Part of a small language model's weights.
Size: 10 layers, 6 heads of 64.
Architecture: LayerNorm before each block, no position embeddings, tied embeddings.
Training: a variant of Muon for these matrices, 786M tokens, 6434 steps.
MLP neurons of a small language model. Each row is named by its layer, matrix (up: input weights) and neuron, and shows model dimensions 192-319. Each number is 500 + 25 x the weight over its row's rms, rounded and kept within 0 to 999. Numbers have three digits each.
Before each neuron's rows, "fires on" lists the tokens most often at its 100 highest values on Wikipedia text that the model never trained on.

fires on: ",", " (", "),"
L5.up473:570538575501541516512480506526472494518449495529506497493520502471464512460502544515509474525469495471449496529470536544468549506518534493484512502492469484520539479522510497506505467528505497508506552521505487510497506514474523465484455473496483517498525481520495521510480491458464495502524467529504503506511514512534499506493464500538492496499519517514518518489496535469466511536516

fires on: "u", " M", "in", "om", "k", "gen"
L5.up33:498514516503500498516497478485476496469520449467514473501461478472504523510486531530527515526528516499476509513493509521495504544508508481520522495460509440511486493534485505425493485453514453542544535527457485445517488504485438514501561529493495465535474537490470499453500530469509517481529513499506515467479476540535500513550506488477485550529563515474513471484487491496472512514486

fires on: " and", " as", ",", " to", "op", "ing"
L7.up828:533515493514516538520467490502506517472510484503499485474530502523527462458506489521516507502511459481487537519500510521526460510525506502484502548536484503487512507495480531495501504472500497533499471505448523484483522513504496467508462572493499472478513531509495491520513495513496484486522532443472514467505503521474490472479515497516499475486480544564511467501539472529488489536553

fires on: ",", " and", " before", " to", " which", "ally"
L7.up891:546522513510523530510489476487554521494500485521532494514489474473468508503537481534468492563502498515500513521499517484507520540513466516444502521490482519512482489513500496483485521460483479540490519498481498484455488516478503456497474488456436506456508502526515533514475525517464496519523542477531534510477500511456474500512483412481520472548521541537503493503534527485469465531497

fires on: " at", " pass", "s", "n", "on"
L7.up51:559473528486493482519485524457492492494498530468498495498452536470490508482522513521532440501487447477504464534467465488514520461488482531494506561474472479503514515515508468469523504483526494545457520496467503474501517467482523514486478528495466562515520476546476533541524502511538505482515475475529491507535505554477518458493499482519501526498502491499484517477493506524523511521482

fires on: ".", ",", "′", ":"
L7.up1057:497497538499557494477489499515510498500430519509517530506500480533481500494460464464532486548535499503464508482498469509476535500490534509477523488502474518530539519492479533468526505517520452508488494500503503469493482525506468513525493464527434524517466486550518483466479474527486486494527447479516493503519508482530471497506464470490533464548491527512453526407495485521495515499488

fires on: " se", "\n", " creat"
L7.up392:493503482493517475501494512507479489472490456544481517465467503494482509507485493508501433505454510537504469513499505530488504564425523463507473538458490517450486509480492520494535524518504469509506517501503525491500474536497497500483545513521534517485539493481548496524448461477478481468510484485488509477516498487499515492482517499452486538506490490453515467534509515501524541485517

fires on: " p", "p", " S", " P", "vel"
L7.up961:530449509519487527546472478497508509507459534519492474496511481487443479558487501489493481479491500500458475489520520472482450487517506457501491528475453483486489505504481565523480497453509484483506485494524455479517512474523493495500476449520486489542522485567524480493521506522502509491494487511493509487514544479481519464515490524509502490499506548511509509499471514466490479511473

fires on: " d", "ci", "port", "ul", "s", "u"
L5.up344:506448471499486532517461478437490480575474488468468500526505503504517513505498516493502460534483459500558486500496543498515455496489512518491472504472452516505511533493560519536501451522518540489481499476526485508506497497505516505489492515516498474490510488498497438505493492487533509475478503508545493463526486481512550490481506485469500532489510497481531501482467488466522500549485

fires on: ",", " Lo", "ard", "."
L5.up225:489526519458491547503456486485524505510483507518494496497486490481469526504517537497515512498473494476500499519524497496462527463512487468495523531477513514489458525515496435474507455494456535516501503465503519523541517539503519451466470492499418516527533494482489524467525508505519490517544492466508502497491510484495448488490502504486501521516502530501551498427485558508461487543526

fires on: "n", "s", "==", "y", " ==", "z"
L4.up126:495507486514489480515495489481497495541495511502500496502458506477490517459513455520505477513421510439488523504538495502504496460417500479515516510469514447517493529509477485517537524501570470497462469493495429491479512494453520522480512528520480499520520467451522480535467489510510509476496515468482529505510455476478528532507492497527503513488536513516484496526504491498477514516484

fires on: "ten", " in", "ho", " to"
L4.up66:492465516513526490488491518527513513537499543512517489517484517494505470511517482453490497510520504524439494518501465506480528506522507504479489474485473474507489491530486480565500491489522494546510497500489559545486511488480537507476481495490503516503517555471463490465506530516460554467472545499520485513511508475525498489524469512506468516485513472465495507472573479486466458458491

fires on: " st", " St", " South"
L5.up525:562499513462496540496510520492470508477508496530498490498527474492512541492499514521530476502516511524497504491522480476552484524534477478483517508512490460534494488492529516487493494538502468476490508580476532445454488506513464500509520485490488494475488521503463508523518487509546524492483522524493487532467517512486472498486514465479498515520532505486524550536539531551496478488469

fires on: " Bar", "ba", "s", "ad", "la"
L5.up1011:502453520495528473492501495510456498547484517467498464495479519480557529460510503469547473498493529482478464509546505500479494530500480513484482511523499506548500499492500487486502467507522525485527509493495485473505509472494519501488483460496488476521491539534505507522491478416498512499486453509522472506485535511490564492500483533480467509546492524529456512507535481514544531531479

fires on: ","
L4.up244:516507520503536560483472499507513496497498491500512500562459540479469484510506461515551461510498462437474501524468507497519521486514464480510513491499476525492510503501468477464499519507571464509517520515486508534513491523503499517504514462525458463485541498535489530479499521504535469511531500497552488502489510498531492554534515513532557518496518547516541477438484512502495468524541

fires on: "or", ",", " |", " and", "ha", "ttle"
L4.up1044:487519494505507520523470497506451466485504484556499461508472522516496477469470485541498491432497474491505496494490503519488480538488504513482508501495521526519560514498518519532425546504494497506505490510491506487483535520473488501485515478484494513553521521538516499456492514494485433485501513490475506463466484548507462480524490483516520497520537518547519494489512470508525491494531

fires on: "\n", "'", " and", ","
L5.up922:505497504552485539495477522486517492450494509489509503474492531506465519533484508503486504543505489511517497509522458504491542559466504503511477485512480502499491512538507470533489514509465512510497486517511473510517525498505493512515531520480498497562481485489468530542540547497489511544542501509487548534494450523550516511541494491473531498509521513515495521487491451504488471499496

fires on: " ", "ed", "ing"
L4.up967:472453498518504520488527492502468483497482509516486507517511455488508487501443507504470531447472528504522499478521498509502487527529479497515535504515556484490487538558500498540517488490494498483512507486452518469462493481521513510500481503486457510453510510509488466485516561511530444457472530475479453524496486495495473525447512525523442511490508559493512519478465502492482512525538

fires on: " se", "s"
L5.up447:501494484484531507468470492462480500491469554486489522559474542487488532451498466496459503467461526483459493550503522541489512546464543499521510497530493498498505494486450494522530483493463461494519490502506541479506484471478493499508521499507523519542494490551524522477454473514486514477465467450500503526561488522512522483497488539485465484505484538498512503521488501507533506519503

fires on: " of", "ing", " in", "ed", " ", "ter"
L4.up35:516487518517462507508491502489480479447473474536569524457494513521520492519474532467481493495512478459519475507500480482504470518483533499521501508508521512470525529534469514559519517479509497521495477453508514522514448450573506500507500440505458512465518501526495471549468505471491462465527535488472524520496513500481514505454531492503509498456494516530491518512560497545489507523509

fires on: " ", " ("
L7.up4:522468462455490518509563494511493505507523508542503511527515457502467502509476487513505484442511539465493490532490516495500525503558497491496516517489464481487510543527502507558489494501487570518438456450469492512516464488522460440509508478529500468502494536484454499539540494509481493484504492479488508534525483532504510495484536496541513514529499547522515542522525503495532522510479

fires on: " that", " because", "tic", "it", ".", " of"
L4.up597:478497462438521492468495541487488500491503459498458455490494487515483480517496531493544463522527462485515550517522544493482503526528539527500526510517505511520518499495513535532505516465513458459490480505499442517504515528486521485492482512505489493514535509484474522500525505473500518523486486487464469535522488522515517480497486534469469467497552501492471511473487516457516482544527

fires on: "la", "ver", "us", "B", "vi", "mo"
L5.up69:509526505477541485557470536510474498510522466489524499458467477480474520499493479520495466505504470464518505520552504490512521547509508506518484472514457538510518444516545513555509489473457497504496558484521488477525489503522554520468474526487484486499485513478463511480476507498496548494509504514545556489496539513520492468501489525484492495513492526500479513502518485541510460473482

fires on: " se", " for", "n", " |"
L7.up660:497465496511504505511526583505526508524507489535535523545476494475504527508516514478481473466466519533492474507510506510509515506521529457531468456498518445513476487479463485507531510489451493536463518497500519534490484437512519503481459492446546497503525512516492534510520537481506531476493506432478471519531454521479494522520513499481511449514501511473478517475485495506482529528481

fires on: " an", "s", "w", " h", " w", "n"
L4.up503:507494483530471498503473526469487457520500515482477526510484492502478553431565492496480485518499508493444502546511480490472517507406518461474518483488488498501542558526481502484484504476577502500489463515512524489490478517512554493450537514496477534480486499503465447498447463477517478476497525475475512479466514490441461549493528455521540514467507511497502532496503480535485493489496

fires on: " and", "-", ",", "–", " &", " |"
L5.up598:506466507533530475488488463526515483440471495534491498516492508515496496505485510510506501481519516500504506481540485493516527524512480496468500471542507486515509528475521509518480500520509523507554437485566484496500507525499466510514554517501466456541459515543500573527469515539466495529503520469477517477471522502518512475495498490510498502517540525495517514499472514503444515461494

fires on: " S", "s", "S", "ig"
L5.up792:485557465455481502519495512469452492496502503474527494514495532511491510481504495543489508478466491546509457485528527524497537480489525501516496465525533484519529497501553516515501482517469515532484484501501508488465472461513531520491513468523558502504503509530501526502523492506466523464464477508461509484537448461462518472468518517446489495524525518455530494499507488484509513483488

fires on: " of", "-", ".", " S", " as"
L4.up339:490552492493478484457485502499511499517524513480463520487511455507510506528510459473539508508506488509494513501517563495533515540484521478512458518504507506501472520484497464498515506494495499520454462496492467528464473470524522517512503509509478470507516503497487495509522457502510493483506487523524457513475502500516467477522488482494443445483524536507471501521524471505499448514521

fires on: " P", " p"
L5.up312:488517472520533463487520528491480494475515485521542478473493489500541515521499480513550504474510482514517518487503516485508535522494472519565514512511504542460479498488518528475517486513474467526503529483517486534516490497462495492521443479516453512491512482512490446503470493515495484518488557461495463474513510490528509508517467493494488518486530503490501455497463452564433526505478

fires on: "min", "x", "cc", "ci", "in", "om"
L7.up694:487526552539470539520440421499542478484482456480483493495495483486535501482480513518456496504515479484491525478506530461510519514490477503502507504489500495513532489546481501475527464497491495526536518479503475491521444467526503483492508529487525519481525492501483541480505502456498525461500474497499488527530498512501516527482488451479516483466507508487506494471502502491504472489482

fires on: " of", " d", "s", " Port", "d", " dis"
L5.up365:533467465499499520486502501494480495478455489489455466515490471500490518446511510521511539498481540537513457512500518533458508470510503484459511546531504552499484505521513521521481472546515497518477465526496505450487492493465499492497512487534497480445534451506494447555526509521511518461513548538514486457515520494451527487479513520493515514491479489512482504463527520519473534509490

fires on: " P", " c", " p", "c", " B"
L7.up53:516482545529489513504512496460522522439511531508531507496488476494502512509475510478518483459499486487485475535500492532498501487561521517508478533478456510501481513506493515515515523487471508486508511501508462525493454501560494455501505503483527521509516495515487470492454480503480530495526519475488543503491513508505486510514539506493532529498519513494557463508435508487471489521517

fires on: "s", "==", "ru", "j", "ni", "ci"
L4.up1030:499487500530527490519525482475471525525508486508480475481490512488485475499453486527510526506427520522476495497555528448460501501484490484504524466499522511505541481557463502449476521474507477475510495492528478527515501549509521505507503532511489500465513457519503466444470435549517507453512510485455534527462517495502498487516532512517501499440512493525498477453535483492521521510518

fires on: " ", "-", "ed"
L7.up1125:546477519468507502479530475528508482524539484495491443519489500455519491509481518520488478477470517509515506524487492470476475490507464466499545479492486512500541488504547488481485466539483494494449533503465484522508432474467531516500521512544495492518523528483505515507504445506491490508487505543494512528513493473484505505496513489519491479507520471494528546517531499491529487474491

fires on: "-", "old", "y", " first", "ver", "ze"
L5.up440:528516448467436538530530544512499518472506529485503444487561487470504491494567521497522513502441524498465504512487510494486508478553520492464489526464474499500499509515424494493497513471467549467476500488509499502494492559468514497476532484520510500496493525506502481529436482505535464486480482483499471482511501489513532542513510490480488511540507507489501508430484526499464551460525

fires on: " P", " M", " R", " m", " p", "m"
L7.up904:519545499490498552489526544493515492532459518537518523472450502514530509486488498468546517474509491475533490452483502501506470522438465512494484508513496529495451490584494532531467503510507474524530511516522485526519528514523416522556458498475491501515504462479495484506509485521522547489549516483470484508542504514468476516492472530508492500479496481495522462489478472519465464493509

fires on: "n", " while", "y", "b", "e", "ed"
L4.up1089:495500489445497485518508527456518498511531528461450474515554471522533478497463502504484502477498516518487537504517473481523511504495482465495550547493504510490504517481467543454560512483550462485482491479501488499473440474520503516492477507498518473561524506477500472501511496481473503486460557467492504511529471513500543527486538474476519516504523540488525495502511493505501530514491

fires on: " ", " st", "k", "ke", " c"
L7.up977:529500519503468455506492524524477472481517518543537458507487445491526494501470532520526501515448479508466482507421492473519563532462472495491538471514514503530522478496521520514478503478476517477506509534533490467494514511509505504477494490494471461492533530515490503532506521513507530493521529503495503487528512516470514518492461492489484498484513534472557484499486502493513444491502